MLP neurons of a small language model. Each row is named by its layer, matrix (up: input weights; down: output weights) and neuron, and shows model dimensions 16-79. Each number is 128 + 24 x the weight over its row's rms, rounded and kept within 0 to 255.
After each neuron's rows, "fires after" lists the tokens most often just before its 100 highest values on Wikipedia text that the model never trained on. A number after a token or word is its count.

L3.up612 [128 144 143 108  86 151  60 129 109  86 112 120 100 122 123 123 126 122 157 114 123 134 121 106 143 154 141 139 141 153 120 151 119 137 172 111 117 130 138 127 121 112 108 138 127  90 168 153 105 144 147  99 155 136 134 136 131 136 163 122 103 102 115 155]
L3.down612 [145 111 182 131 138 112 112 103 139  90 150 128  88 155 119 120 147 145 111 125  89 129 131 113 114 129 133 131 138 120 113 173 114 135 120 126  89 167 138 124 116 153  81 124 149 104 140 130 117 166 154 142 103 141 169 108 144  96 122 118 147 139 104 136]
fires after: " " 53, "th" 6, " the" 4

L14.up1009 [118 143 132 127 114 171 126 162 132 152 139 112  94 152 136  99 131 155 107 150  68 126 121 165 167  98 123 118 130 158 163 117 104 139 152 164  98  89 127 130 161 148  88 154 111 149 128 184  95 176 158 155  93 160 123 139 132 140 153 189 133 124 132 122]
L14.down1009 [ 84 190 134  97 116 121 116 109 107 135 162 128 139 127 134 130 138 137  87 122  98 159 150 159 138 150 174 171 128 109 156 148 135 120 129 134 128 104 133 113 132 152  83 114  83 126 147 114  99 146 150 151  99 112 145 142 122 160 117 147 124 122 124 126]
fires after: " " 70

L5.up1353 [ 96 139 153 130 111  94 120 130 133 107 103 139 115 119  79 126 144  89 145 108 119 102 160 148 124 120 103 104 145 134 140  98 186 177 161 156 135 106 122 137  95 125 165 143 137 111 105 121 136 136  94 104 114 124 150 104 130 161 130 127 144 101 109 126]
L5.down1353 [116 116 111 139 105 147 131 150 148 121 153 127 116 165  95 150 126 131 134 155  87 134 133 129 184 120 153 140 117 177 156 127 114 123 113 193 181 137 103 113 118 153 173 114 139 120 131  84  95 132 116 122 149 122 135  96 118  58 161 147 103  90 114 142]
fires after: " (" 49, "According" 5, " |" 4

L3.up1240 [137 119 104 130  81 131 108  98 117 149 146 148 139 136 143 150 152 129 157 130 125 143 107 125 155 138  79 119 110 121 127 143 110 108 123 158 175 155 155 130 116 131 169 152 129 105 115 119 123 105 130 131 121 152 130 149 132  98 104 116  99 104 127 111]
L3.down1240 [112 121 108 104 109 130 123 149  85 127  95 160 116 123 140  92  91 112 123 177 133 169 144 115  83 151 122 164 105  90 150 102 137  90 122 183 149  98  97  87 150 149 144 102 138 141 166 136 123 131 127 132 144 181 114 154 122 160 149 110 149 119 182 156]
fires after: " " 50, " (" 10, "–" 7, "." 6

L4.up137 [151 155 129 189 144 140 120 105 155 147 153 117  81 116 132 137 132 191 130 139  87 134 114 171 180 125 171 129 132 120 159 197 117 103  88 116 130 137 112 114  97 155 133 108 115 114 162 157 144 122 106 133 136 109 108 125 130 133 143 117 119 136 134 106]
L4.down137 [151 160 166 134 117 106 141 163 124 127 161 165 108 109  99  98 110  97 157  93 125  98 124 121 138 105  88 122 142 115 128 111 117 109 107 150 103 155 139 150 140 107 150 109 109 117 135 132  91 157 157 102 154 151 116 128 119 140 157 146  99 152 124 116]
fires after: " " 39, " Title" 7, " Year" 5, "." 5

L14.up454 [129 120 112 119  94 148 103 119 119 120 102 109 136  95 111 156 177 140 151 158 124 160  92 124 149 128 146 111 134 142 108 142 143 117 100 110 133 148 137 151 110 159 157 100 107 112 144 145 140 154  85 144 135 121 161  81 151 154 146 130 132 120  54 169]
L14.down454 [129 126 152 108  99  99 103 130 121 133 165 126 155 141 144  85 100 131 136 151 146 110 146 139 126 159 110  86 101  42 130 116 133 112 171 114  95 119 129 150 176 119 114 113 146  95  97 113 140 135 154 101 172 150 115 138 115 142 128 123 131 126 141  97]
fires after: " |" 34, "S" 5, "|" 5, "13" 4, "2" 4

L3.up398 [175 138  90 119 169 146 114 131 127 146 118 140 176 110 113 111 113 167 136 148 163 108  76 129 127  79 140  94 115 131 149 133 125 154  95 194 103 113 160 171 137 100 127 124 159 130 122 156 152 115 128 142 118 149 120  97 146 169  91 119  95 101 108 170]
L3.down398 [121 120 124 112 186 152 112 126 117 147 125 108 138 120 140 124 105 176 111 141 129 130  97 153 157  88 176 104 126 167 129 123 165 151 161 128 135 157 102 161 131 122 123 141 131 134 155 147 155  97 123 132 155 166 137 135 113 149 169  88  76 109 134 119]
fires after: " |" 22, " https" 11, "-" 9, "yll" 8, ":" 4

L5.up256 [124  91 189  98  82 131 138 120 100 136 117 133 154 128 144  93 155 121 152 156 131 135 119 119 107 114 145 120 131 117 138  82 136 141  81 132 131 121  85 163 107 129 118 100 150  98 151 149 117 134 136 166 109 102 104 114  88 144 101  98 112 116 106 121]
L5.down256 [144 146 130 106 127 172 143  97 153 157 126 154 132 159 138 151 137 108 117 100 102 153  97 144 124 124 113 134 113 128 157 179 144  84 125 122 137 163 102 142 157 141 114  82 120 150 117 108 120 145 148 141 124 122 153  92 135 121 103 118 159 150 126 169]
fires after: " of" 19, " to" 15, " and" 9, " in" 8, " from" 4

L5.up917 [ 95 128 115 143 110 126 105 131  95 133 140 138 126 150 128 141 123 156 121 109 128 161 126  95 162 137 165 113 140 111 129 133 131 168 103 147 121 146 142 127  82 145 130 155 112  92 120 101 134 135 164  92 123 136  98 105 107 142 100 133 119 150  98 141]
L5.down917 [ 91 161 123 156 145  90 155 149 111  46 154 157 107 128 116 133 155 166  94 175 143 133 146 135 129 107 105 145 126 108 125 150 116 149 146 165 124 122  99 162 117 150 173 113 123 115 147 130 116 184  99 125 159 111 144  91 135 131 124 126 169 144 133 148]
fires after: " " 56, " (" 6, "°" 4

L4.up708 [127 136 139 126 111 165 136 151 136 120 113  83  87 131 168  84 142 141  83 103 131 147 148 116 173 160  73 108  76 125 166 113  93 127 127 132  98 164  75 179 141 135  88 140 125 133 136 125 133 136 128 134 170 139 127 114 151 130 160 145 151 139 105 180]
L4.down708 [148 135 115 134 114 142 133 135 130 134 100 127 197 121 134 107 138  94 127 117 130 157  96 175 168 172 101 135 102 120 179 143 152 156 114 133 152 140 131 113 124 156 132 139 132 123 124 136 120 126 141 153 142 160 143 177 137  97 114 114 126 106 185 128]
fires after: "." 37, ".\n\n" 10, " |\n" 5, " the" 4

L5.up1434 [123 126 133 104 137 112 140 124 125 111 144 170 110 147 134 154 107 116 116 141 118 130  98 153 156 102 130 107 127 127 143  99 132 161 154 142 115 163 163 142  84 145 119 157 127 111  96 156 153 110 136  88 119 138 122 114 135 119 134 126 119  96 162  85]
L5.down1434 [155 143 115 112 113 152 144 150 152 107 142 131 104 152 127 111 139 161 116 145 123 131 124 130  90 135  73 157 117 154 148 156 104  94 106 107  83 132  99 141 103 103 121 104 124 138 119  94 153 112 148 138 127 100  93 114 134 177 114 146 113 143 139 132]
fires after: " " 32, " the" 27, "," 4

L5.up1402 [136 104 183 138 123 129 118 133 122 139 111 142 130 163 125 141 127 130 143 158 114  95 172  86 144  95 150 195  94 117 104 147 165 116 152 115 130 137 142 150 133 154 100  91 112 142 115 143 118 137 117 146 154  94 171 107 131 132 108 136 140 107 189 108]
L5.down1402 [126 111 132 149 120 125 103 122 158 151 123 132 146  86 121 141  98 130  99 124 120 111 131 161 143 165 147 133 134 149  87 127 104 124 158 113 111 122  83 127 152 159 108 117 131 108  94 104 128  81 136 126 160 174 128 116 138  94 151 184  85 118 123 122]
fires after: " was" 20, " were" 11, " be" 8, " is" 6, " are" 6

L14.up1465 [159 144  82 153 101 169 129 130 133 101 123 131 155 111 133 124 162 130  68 131 144 120 111 124 101 121 135 111 157 131 127 135 117 136 132 130 130 111 155 148 137 102 128 149 107 111 148 158 141 126 143 125 139 140 159 134 114  96 154 146 162 141 102 126]
L14.down1465 [159 106 145 161 114 155 104 124 125 133 167 101 122 117 109  67  75  91 103 154 131 104 108 125 172 126 120 125 109 145 142 118 115 147 123 149 168 135 111 160 103 130 146 117 136 134 124 195 103 146 122 123 100 163 148  89 125 173 123 121 133 111 131 162]
fires after: "\n" 36, " |\n" 7, ")\n" 7, ".\n" 5, "-" 5

L5.up1470 [ 83 141  87 111 132 131 151  89  88 128 120 151 146 104 102 134 142 109 135 157 113 105 140 122  93 133 174 129 113 132 164 134 142 166 139 174 145 118 136 129 140 100 151 164  99 130 143 101  82 137 109 102  82  97 134 120 155 184  90 105 119 109 139 133]
L5.down1470 [132 132 154 129 136 114  97 160 122 122 117  85 110 157 126 133 139 177 156 144 132 146 102  90 120 110  78 126 137 137 143 168 120  90 153 113 124 100 101 150  77 157 133 119 134 125 163 153 102 158 105 209 133 117 166 141 121 135 136 113 144 159 173 163]
fires after: "," 49, ")," 5

L3.up459 [134 145 165 125 118 151 111 140 191 100 107 143 129 171 139 167 143 103  94 166 103 172 121 156 151 104 119 141 114 147 154  90 160 121 149 144 159 157 124 127  91 112 176 115 107 156 104 139  94 118 109 112 134 141  93 155 102 100  97 103 127 113  95 104]
L3.down459 [102  74 121 124 110 106 108 113 146 104 124 113 136 121 159 126  97 102  83 152 119 133 144 136 113 150 135 115 122 127  81 107  93  90  99 120 130 100 126 137 126 117 130 135 135 112  92 129 158  78 130  96 158 104 125 165 152 130 148 125 198  88  94  90]
fires after: " " 30, " —;" 10, " (" 6, "." 5, "0" 5, " |" 4

L5.up868 [142 132 137 150 122 133 107 133 114  80 161  97 102 165 115 110 125 120 127 101 116 127 164  97 159 125 161 103 130 162  99 155  99 147 113 132 125 171 118 150 137 137 138 173 131 139 117 132 166 162 121 119 100 133 147  98 164 117 120 105 142 135 107 166]
L5.down868 [183 147 147 162 119 115 147 124 134 150 105 116 142 106 139 160 140 138 107 144 130  93 133 173 160 138 161 121 135 122 158 157 144 147 132 100  99 134 136 140  91 103 122 119 115 146 110 125 131 126 106 151 122 115 139 113 134 117 114 131 158 117 132 167]
fires after: " " 55, "–" 7, " (" 5

L5.up113 [121  86  97  63 140 114 145  99  96 140 124 126 108 134 143 117 113 140 102 152 128 120 176 132  73  68 146 158 141 120 113 146 156 114  86  91 125 145 147 144 110 107 103 106 138 141 134 108 107 149 116 109 100 116 163 137 152 105  79  76 137 133 151 113]
L5.down113 [123  89 135  99  75 165 128 134 149 126 119 139 123 108  93 131 173 121 112 144 134 117  99 105 104 151 145 137 117 143 157 126 123 132 145 124 114 126 121 147 135  94 128 151 109 151 110 134 125 200 167 133 122 140 160 102 154 132 142 126 124 141 167 118]
fires after: "," 78

L14.up962 [ 96 160  99  96  76 127 186 103  98 152 136  73 160 134 125 115 103 113 122 132 103 122 104 143 160 130 138 138 113 146 135 113  99 149 118 114 111 111 138 158 112 170 122 116 156 157 161  94 100 130  89  97 143 145 152  92 136 121 140  95 146 124 114 120]
L14.down962 [112 130  92 135  95 172 134 153 124 173 133 125 143 110 119 109  83 100 132 134 143 122 141  63 137 122 151 112 155 129 152 136 143 115 118 134 125 140 111 131 141  87 136 128 138 155 104 115 151 114 157 181 100 148 142 125 148 133 129 122 121 146  99 148]
fires after: " |" 26, "|" 18, " " 12, "\n" 6, " (" 6

L3.up621 [133 149 162 101 104 114 106 153 126 178 111 157 126 139  87 150 128 144 170 150 118 123  98 119 170 143 140 140 149 134 136 152  85 126 176 163  81  57  87 124  98 139 124 109 152 128 182 125 151 146 102  99 161 182 150 103 129 201 122 164 159 100 101 157]
L3.down621 [104 141 150 150 163 134 182 147 113  90 143 117  92 103 146 145 153 117 107 104 146  93 153  93  98 113  92 133 174 127 137 136 159 202  99 106 144 119 122  97 137 109 148 173 122 112 126 125 129 128 103 142 126 152  86 139  98 146 112 117 127 128 142 134]
fires after: " " 45, "-" 9, "," 6, " (" 5, " |\n" 5, "\n" 5

L14.up570 [140 150 101 129  69 142 139 156 129 167 123 113 167 134 109 112 103 133 134 143 112 106 135 160  98 109 111 106  94 131 121 103 109 137 132 109 138 117 103 143 112 116  91 137 127  97 163 144 160 117 153 130 124 164 147  99 140  84 131 145 127 131 125 173]
L14.down570 [130 116 113 119 143  85 127 152  88 165 166 131 185 125 175 118 160 140 149 107 140  94 114 152 117 166 155 172 154 129 145 100 124 173 108 118 129 128 121 111 124 157 122 111 154 139 118 102 169 156 124 142 133 152 128 161 118 155 125 154 149 102  86 132]
fires after: " " 31, ".\n\n" 12, ":" 5, " from" 4, " on" 4, " of" 4

L3.up1358 [107 161 166 101 118  91 153 126 173 134 107 115 122 121 132 116 123 138 115  85 119 138 149 158 154 152 132 137 137 115 151 104 151 135 120 110 120 112 129 133 132 151  77 112 113 137 132 126  91 148 112  99 151  87 167  96 159 110 111 123 147 152 128 154]
L3.down1358 [113 162 153 149 103  97 125 102  99 121 130 130 112 108 122 141 163 154 127 110 104 138 119 116 127 102 159  89 138 126 102 140 135 171 139 156 117 144  85 135 119 166 103 146 133  85 128 106 134 143 135 103 138 134 135 159 132 156 121 119 113 159 118 113]
fires after: " |\n" 28, "." 12, ")" 12, ":" 4, "1" 4

L4.up419 [ 97 116  99 130 146 101 117  96 161 111 133 113 143 154 106 114 142 122 111  95 118 141 134 116 155 129 156 149 101 140 110 114  89  72 114 108  33 125 111 144 130 120 180 106 131 116 135 128  96 143 118 155 111 117 129 141 102 123 131 134 101 110  99 133]
L4.down419 [124 137 140 108 109 126 133 137 102 136 143 131 130 189 137 117 127 118  91  84 121 120 146 136 141 126 135 137 103 106 139 105 143 110 131 146  91 155 132 170 110 125 135 160 156  99 144 105 123 112 133 122 165  93 109  87 147  92 172 117 150 118 123 128]
fires after: " " 43, "-" 5, ".\n\n" 5, "." 4, " (" 4

L5.up905 [110 150 116 186 111 120 123  81 112 122 140 138 130 124  83 116 116 105 171 137  68 144  90 150 149 100 131 100  85 119 159 139 142 138 137 114 144 119 130 122 112 122 148 138  96 103 154  99 140 121 129 148 120 103 147 167  69 163 144 135 162 119 141 156]
L5.down905 [ 95 156 110 112 159 136 115 137  89 141 136 123 161  92 111 120 173 140 136  95 115 138 153 154 123 121 196 139 139 112 125 123 141 139 182 113 129  88 145 145 109 145  93 142 139 148 139 112 143 131 151 150 124 114 147 146 114  92 138 131 118 131 127 139]
fires after: " the" 34, " more" 9, " a" 7, "," 6, " The" 4

L5.up310 [139 146  98 119  97  82 117 118 100 158 150 130 103 130 108 156 141 128 112 134 123 147 120 151 121 163 127 171  99 122 107 140 136 112 133 118 136 118 112 164 103 140 152 134 108 131 114 151 135 128 124 141 117 185 111 117  93 190 156 116 174 146  90 145]
L5.down310 [129 136 108 133 134 122 146  95 123 120 122 143 122 123 122 143  98 166 123 133 116 103 159 104 137 178 123 103 177 108 144  91 180 155 159  97 133 100 129 141 149 101 136 112 103 174 128 135  82 127 162 109 107 129 146 120 132 129 104 142 146 138 133  78]
fires after: " the" 21, " a" 17, " $" 7, "1" 5, "2" 4, " " 4

L14.up872 [107 127 189 135 123 153 128 137 113  97 114 121 161 120  77  99 148 159 138 131 148 133 114 108 129 108 163  93  95 151 174  84 155 193 119 147 112 134 142 155 158 122 106  97 131 115  89 134 133 150 145 129 148 130 120 131 105 121 128 119 117 160 123 163]
L14.down872 [ 79  98 135 159 123 149 162 101 153 105 134 108 165 126 122 118 124 137 143 120 109 115 152 153  96 108 150 110 139  79 171 154 140 110 104 124  85 119 148 129 150 159 111 104 136 143  79 123 102 148 138 144 117 169 120 120 116  83 124 162  97  87 145 120]
fires after: " |" 47, ";" 6

L4.up146 [125 133  96 101 163 154 125 123 138  87 132 157 146 153 136 101 105 114  78  81 147 159 130 129 140 158  95 164 172 100 127 140  80 140 138 146 115 144 116 152 152 130 111 131 118 118 129 100 117 141  88 134 124  73 142 122 173  91 141 105 171 146 107 126]
L4.down146 [131 138 149 113 127 164 114 148 141 172 117 139 145 125 125 120 115 143  80 132 153 124 138 138 158 144 127 136 139  51 158 160  81 106 127 161 128 150  84 132 122  92 153 101 118 149  78 133 113 108 151 145 121 140 115 117 157 113  96 116 133 114 147 121]
fires after: " " 31, " (" 23, " (−" 6, " a" 4

L14.up288 [157 146 124 123 142 121 124 134 170 163 169 106 110 169 100 163  91  96 129 121 109 148 141 108 120 180 148 156 184 112 131 129 102  96 173 104 142 133 103 109  96 102 158 129 156 133 136 126 108 128 117 113 132 145 116  91 133 158 147 141 175 175 146 156]
L14.down288 [113 129  95  98 141 102 127 114 158 116 130 145 111 145 138 100 105 126 121  98 129 113 141 131 125 156 144 128  84 113 112  86 125 138 103 142 121 128 148  87 133 129 118 129 130 129 137 103 140 156 114 113 142 124 114 104 134 129 160 113 118 132 132 117]
fires after: " " 52, "-" 12, " (" 6

L5.up1251 [ 85  96  88  73  64 168 156  80  93  88 101 157 126 151 124 143 148 102 142 118 142 117 130 128 100  88 136 122 149 144 117 115 191 138 124 162 127  96 111 124 123 120 140 160 165 110  91 153  71 134 114 101 123 142 127  96 136 107  84 136 100 121 117 188]
L5.down1251 [141  87 130 115  97  90  80 128  54 112  94 141 123 159 141 167 163 126 119 150 165 116 137 121 112 106 139 120 110 153 138 130  92 140 139  94 132 101 119 184 126 150  83 148 153 108 174 143  76 128 163 129 160 158 163 113 151 127 159 117 117 114 130 112]
fires after: "," 60, ")," 6, " |" 5

L3.up1274 [133 150 158 115 116 150 121 111 101 150 148  94 132 141 110 132 138 106 147 111 133 156 174 113  95 155 179 156 159 102 109 165 107 155 126  86 104 155 135 176 145  98 102  99  98 121 120 141 100 106 139 117 193 138  88 154 102 170 140 106 146 142  96 169]
L3.down1274 [158 148 168 127 111 137 165 133 111 152 163 143 130 149 140 125 180 129 148 114 119 153 138 128 120 163 126 131 102 140 104 169 121 129 128 130 109 106 176 163 123 115 137  93  97 114 105  97  85 161 125 139 111 141 129  96  85 145 129 155 102 148 125 164]
fires after: " " 35, " |\n\n" 12, "°" 8, "9" 6, " |" 4

L5.up1010 [145 125  74 127 111 205 107 126  86 132  98 154 103 131 134 129 133 115 129 152 115 147 126 123 113  98 143 140 174 147 128 155 133 181 102 180  97 129  82 120 101 140 148  63 164 163 120 123 101 143 119 134 151 118 140  91 154  68 152 103 138 106 110 130]
L5.down1010 [123 127  98  98 100 130 140 103 126 154 116 135 146 180 136 116 122 126 157 115 106 133  89 131  95 129 112  84 118  74 102 118 159 137 107 164 136 114 123 146 126 153 116 126 156 141 147 100 112 126 147 116 111  67 136 104 135 120 174 104 137 113 123  88]
fires after: " |" 42, " (" 6, "|" 5

L4.up690 [ 81 127 140 126 114 105 124 134 104 122 136 109 106 163 121 108 126 120 108 119 125  96 147 113 123 116 114 141  92 149 132  99 113 124 133 138  88  80 121 172 132 103 140  90 148 133  94 101 147  97  92 126 123 158 144 125 145 138  60 150 126 126 115  83]
L4.down690 [ 96 115  67 125 105 107 157  94 111 113 162 141  98 127 102 174 140 135 167 110 159 118 144 142 128 138 120  94 189 163 136 117 133 152 130 119 112 133 105  81 158  98 137 107  75 131 142 127  91 144 116 147 100 117 185 144 138 128 136 115 144 146 102 117]
fires after: " " 28, "–" 10, " (" 10, "." 6, "0" 4

L5.up1376 [103 147 133 111  98 123 121 154 148 153  87 134 170 143 132 151  96  89 104 105 140 125 138 144 184 110 147 151 143 126  93 130 121 152 150  94 129 115  99 110 135 150 107  97 128 102 127 146 137 139 126 131 110 125 134 137 157 106 148 126 156 143 175 117]
L5.down1376 [136 148 155  83 151 152 159 149 132  92 146 125 116 105 107 171  93 135 117 122 106 115 119 136  77 106 160  62 116  80 138 132 130 131 120 123  93 131 148 185 152 133 109 146 179 151 150 131 108 119 105 110 139 130 171 106  89  73 120  95 108 129  78 134]
fires after: "," 26, " and" 12, " of" 8, "ic" 7, " in" 4

L5.up1040 [150 142  93 100 122 143 149  96 169 157 107  99 127 146 145 125 148  89  88  81  84 109 130 177 177 118 131 104 122 155  87 124 133 174 105 164 126 123 148 142  75 125 172 110 135 106 112 112 149 104 125 174 134 145 141 127 138 119 118 156 183 111 107 128]
L5.down1040 [ 97 123 127 161 114 136  94 135 122 101 157 102 112 128 129  84  94 151 121 135 131 127 162  89 104 114 113 137 123 120 151 106 122  78 101 132 155 172 192  87 150 136 107 109 179 131 148  78 120 107 102 107 115 137 111 168 148 120 139 149 201  77 141 195]
fires after: " |" 25, " (" 19, " was" 4, "%" 4

L14.up1489 [121 136 119 146 133 126 112 108  99 141 128 109 125 119 171  96 154  75 107 118 124 140 116 173 111 203 114 154 109 134 146 124 131 125  92 133 157  89 139 144 143 141 142 148 140 120 141 123 109 138 128  91  99  99 132 122 126 106 127  82 106  91 135  96]
L14.down1489 [117 100 111 129 116 177 109 130 160 123 130 120 156 122 155 148 115 102 144 131 123 117 153 102 126 130 133 146  97 133 120 139 130 137 149 136 118 102 127 135  89  92 154 139  94 127 117 115 129 114 171 117 141 134  90 110 142  89 102 130 118 126 121 120]
fires after: "." 62, "%" 4, " " 4, "–" 4

L5.up1298 [121 134 159 120  89 138 127 178 158 175 110 104 145 144 165 110 109 107 115 133 108  90 198 130 173 150 125 148 127 122 111 111  98 139 148  95 147 129 162 123 155 107 125 147 117 114 146  80 124 137 117 146 143 128 170 108 109 162 129 138 154 171 105 126]
L5.down1298 [ 87  79 121 119 132 155  88 120 122 142 115 138 139 156 111 135 124 107 157 129 133 163 153 142 140 147 111 131 140 142 123 117 132 115 124  63 135 153 148 143 110 108 144 162  94 171 145 104 115 179 113 161 138  85 145 108 120 103 111 135  91 109 126  88]
fires after: " is" 18, ")" 17, " a" 15, " was" 12

L5.up1335 [156 158 105 123 131 132 123 144  92 150 124 116 129 143 126 115 131 117 171 153  97 162 109 158 160 140 121 143 156 114  88 158 121 151 116 161 144 108 127 148 130 153 142 142 115  87 151 138 111 152 130 121  95 170 131 142 102 131 146 105 140 142 154 120]
L5.down1335 [116 106 112 127 139 134 141 129 114  94 109 144 148  81 143 140  98 103 139  97 179 149 157 107  91 119 119 126 120 162 148 143 138  95 214 102 130 123 126 115 138 122 130 148 135  87 125 130 120 111 115 141 167 110  80 144 121  91 136  98  58  84 187 109]
fires after: " was" 35, " been" 8, " |" 6, " were" 6, " for" 4, " also" 4

L5.up1168 [115 117 115 148 117 132  98 102 153 143 133 126 119 121 123 111 145 149 126 167 101 106  74 147 149 132 121 134 177 134 130 138 131 137 127 167 147  79  91 145 172 138 149 117 108 172 117 127 147 131 134 150 119 145 124 103  82 102  70 143 140  94 123 122]
L5.down1168 [108 144 140 115 103  92 151 142 159 132 127 166 156 133 114 148 141  77 153 122 145 129 118  80 158 144 124 137  91 137 123 118 111 123 104 131 116 134 184 102 119 124 136 119 161 131 122  99  69 127 104 146 152 176  96 142 136 140 126 171 121 145 145 119]
fires after: "." 21, " of" 14, ")" 10, " " 8, " from" 7, " with" 6

L5.up1158 [104 160  79 108 129 135 135 117 139 110 136 138  93 149 125 137 150 143 158 164 123 133 100 105 116 122 136 143 167  92 112 112 157 117 121 106 112 123 123 161 112 130  89 126 118 132 134 175 102 124  76 102 162 102 131 140  95 148 157 110 128 131 171 109]
L5.down1158 [132 131 143 150 116 131 195 104 144 164 111 126 131 128 121 156 107 162 151 120 116 158 128 132 151 106  97 164 171 109 145 140 122 126 142 127  92 124  93 142 127 141 127 119  95 139 143 159 167 106 127 129 116 150 157 117 128 152  94 129 152 125  83 155]
fires after: " D" 13, " K" 12, " St" 12, " O" 8, " T" 7

L14.up157 [143 129  91 114 138 141 121  79 115 121  88  93 133  95 168 117 127 129 105 102 133 118 153 149 137 136  98  90 116 145 129 124 133 134 188 125 131 138 138 138 126 133 139 121 151 136 123 123 154 177  90 119 157 138 105 101 123 141 165 117 161 148 109 153]
L14.down157 [127 125 124 115 143 151 142 145 129 141 159 119 107 166 130 159 144 105 112 104 134 153 174 149  74  96 127 187 134 142 104 184 122 155 138  95 143 100 127 156 111 162 170 163 112 149 168 131  93 115 144 112 136 126 134 159 138 115 163 159 146 127 127 107]
fires after: " " 33, "." 19, "-" 6, "–" 6, "°" 5

L5.up558 [131 130 103 148 135 117 139  78  96 137 143  96  63 174 116 154  92 138  88 140 135 157 167 120 162 124  81 104 151 129 123 135 158 107 118 122 111 166 141 181 142 119 132 131  94 117 105 157 124 132 156 109 135 114 154 120  75 156 136 109 140 160 147 135]
L5.down558 [136 103 135 129 149  92 118 118 128 121 140 164 104 167 159 126 172 135 137 132 161 141 150 152 114 108  68  79 123 133 116 164 137 160  76 100  93 152 110 115 103  84 109  98 105 146 119 135 114 147 137 142 121 130 126 129 117 124 152 168 130 157 119 146]
fires after: " " 33, "0" 9, "1" 6, " |\n" 6

L3.up400 [140 130 137 125 147 147 140 145 145 124 118 124 136 137  99  90 115 110  96 105 168 138 143 117 121 118 143  95 134 108 120 105 109  94 113 129 140 133 142 132 148 139 129 129 188 147 113 155 149 121 158 132  73 150  83  99 134 116 145 122 104  91  99 113]
L3.down400 [151 115 128 110 189 141 118 135 134 119 124 106 122 107  87 117 120  98 132 117 122 143 133 103 109  99  99 118 121 121  93 121 132 100 154 115 135 150 150 128 137 148  60 102 151 138 135 132 134 114 126 114 108 116  89 123 136 107 119 114 116  66 116 116]
fires after: " of" 26, " in" 21, "," 12, " and" 4, ":" 4

L5.up268 [100 106 103 175 110 190 130 141 121 134 141 104 158 155 128 138 120  90 102 129 132  80 113 174 146 100 112  77  77 124 117 133 124 151  96  99  89 129 102  96 160 120 121 102 101 141 118 135 118 130 117 143 159 157 141 142 125 135 150 141 135 119 103  98]
L5.down268 [171 137 135 102 163 123 132 167 142 134 179 138 128 158 131 118  57 168 142  61 121 126 125 140  95 112 148  95 100 150 125 125 113 127 109 154 144 166 123 134  91 152  98 134 132 106 111 116 150 156 102 152 120 146 101 105 144 175 137 132 112  98 133 144]
fires after: " " 39, " |" 9, " (" 6, " −" 5, " www" 4

L4.up97 [ 99 138 138 134 135 126 128 182 137 136 143 101  81 144  99 118 146 136 110 108 110 112 117 115 136  92 155 143 169 127 142 155 119 150 147 101 153 158 115  67 143  90 114 128  93  99 108 139 142 145 136 133 137 143 130 111 134 125 139 133 144 132 104 172]
L4.down97 [125 122 118  88 104 108 145 189  70 110  90 112 150  99 133 103 168 133 163 151 152 106 176 119 142 102 130 149 140 142 129 113 145 134 145 124 125 135 127  93 192 149 107  99 150 113 148 143 109 142  82  99 165 136 172 133  96  85 107  94 154 170 139 154]
fires after: " |" 45, " (" 16, "|" 5, ";" 4

L5.up955 [150 163 121 124 111 127 134 109 150 107 145 143 137  97 210 115 149 142 126  95 146 143 117 147 125 138 120 114 103 128 189  97  97 105 114 136  88 127 146 190 115 104 121 128 137 137 111 139 111 140  93 109 106 106 133 121 134 123 109  94 140 121 116 100]
L5.down955 [109 119 114 109 144 128 133 117 146 133  94 133 119 121 101 125 124 117 124 105 151  93 124 141 151 137 152 119  91  66 112 111 141 167 138 121 118 153  85 102 165 102 113 117  74  69 126 135 132 183 164 120 155 123 109 170 106 137 100  99 157 150 133 124]
fires after: "." 34, " (" 13, " " 12, ")" 8, "%" 5

L3.up580 [132 149 136 120 104 135 165 131 113 144 103 146 142 129 172 159 112 123 128  80 111 105 128 153 137  94 118 159 149 112 152  88  78 124 133 108 179 110 140 139 135 145 101 106 132  84 117 146 102 111 109 112  96 106 134  75 142  78 151 138  92 137 133 113]
L3.down580 [136 109 120 104  99 144 156 141 156 128  68  97 133 121 140 123 105 135 110 109 115  96 100 143 190 132 121 162 117 163 111 124 134 104 122 126 141 104 143 158 150 130 160  98 127 112  93 151  96 116 167 147 129 119 138  96 147 137 146 128 152 135 149 130]
fires after: " |\n" 53, " |" 7, "\n" 7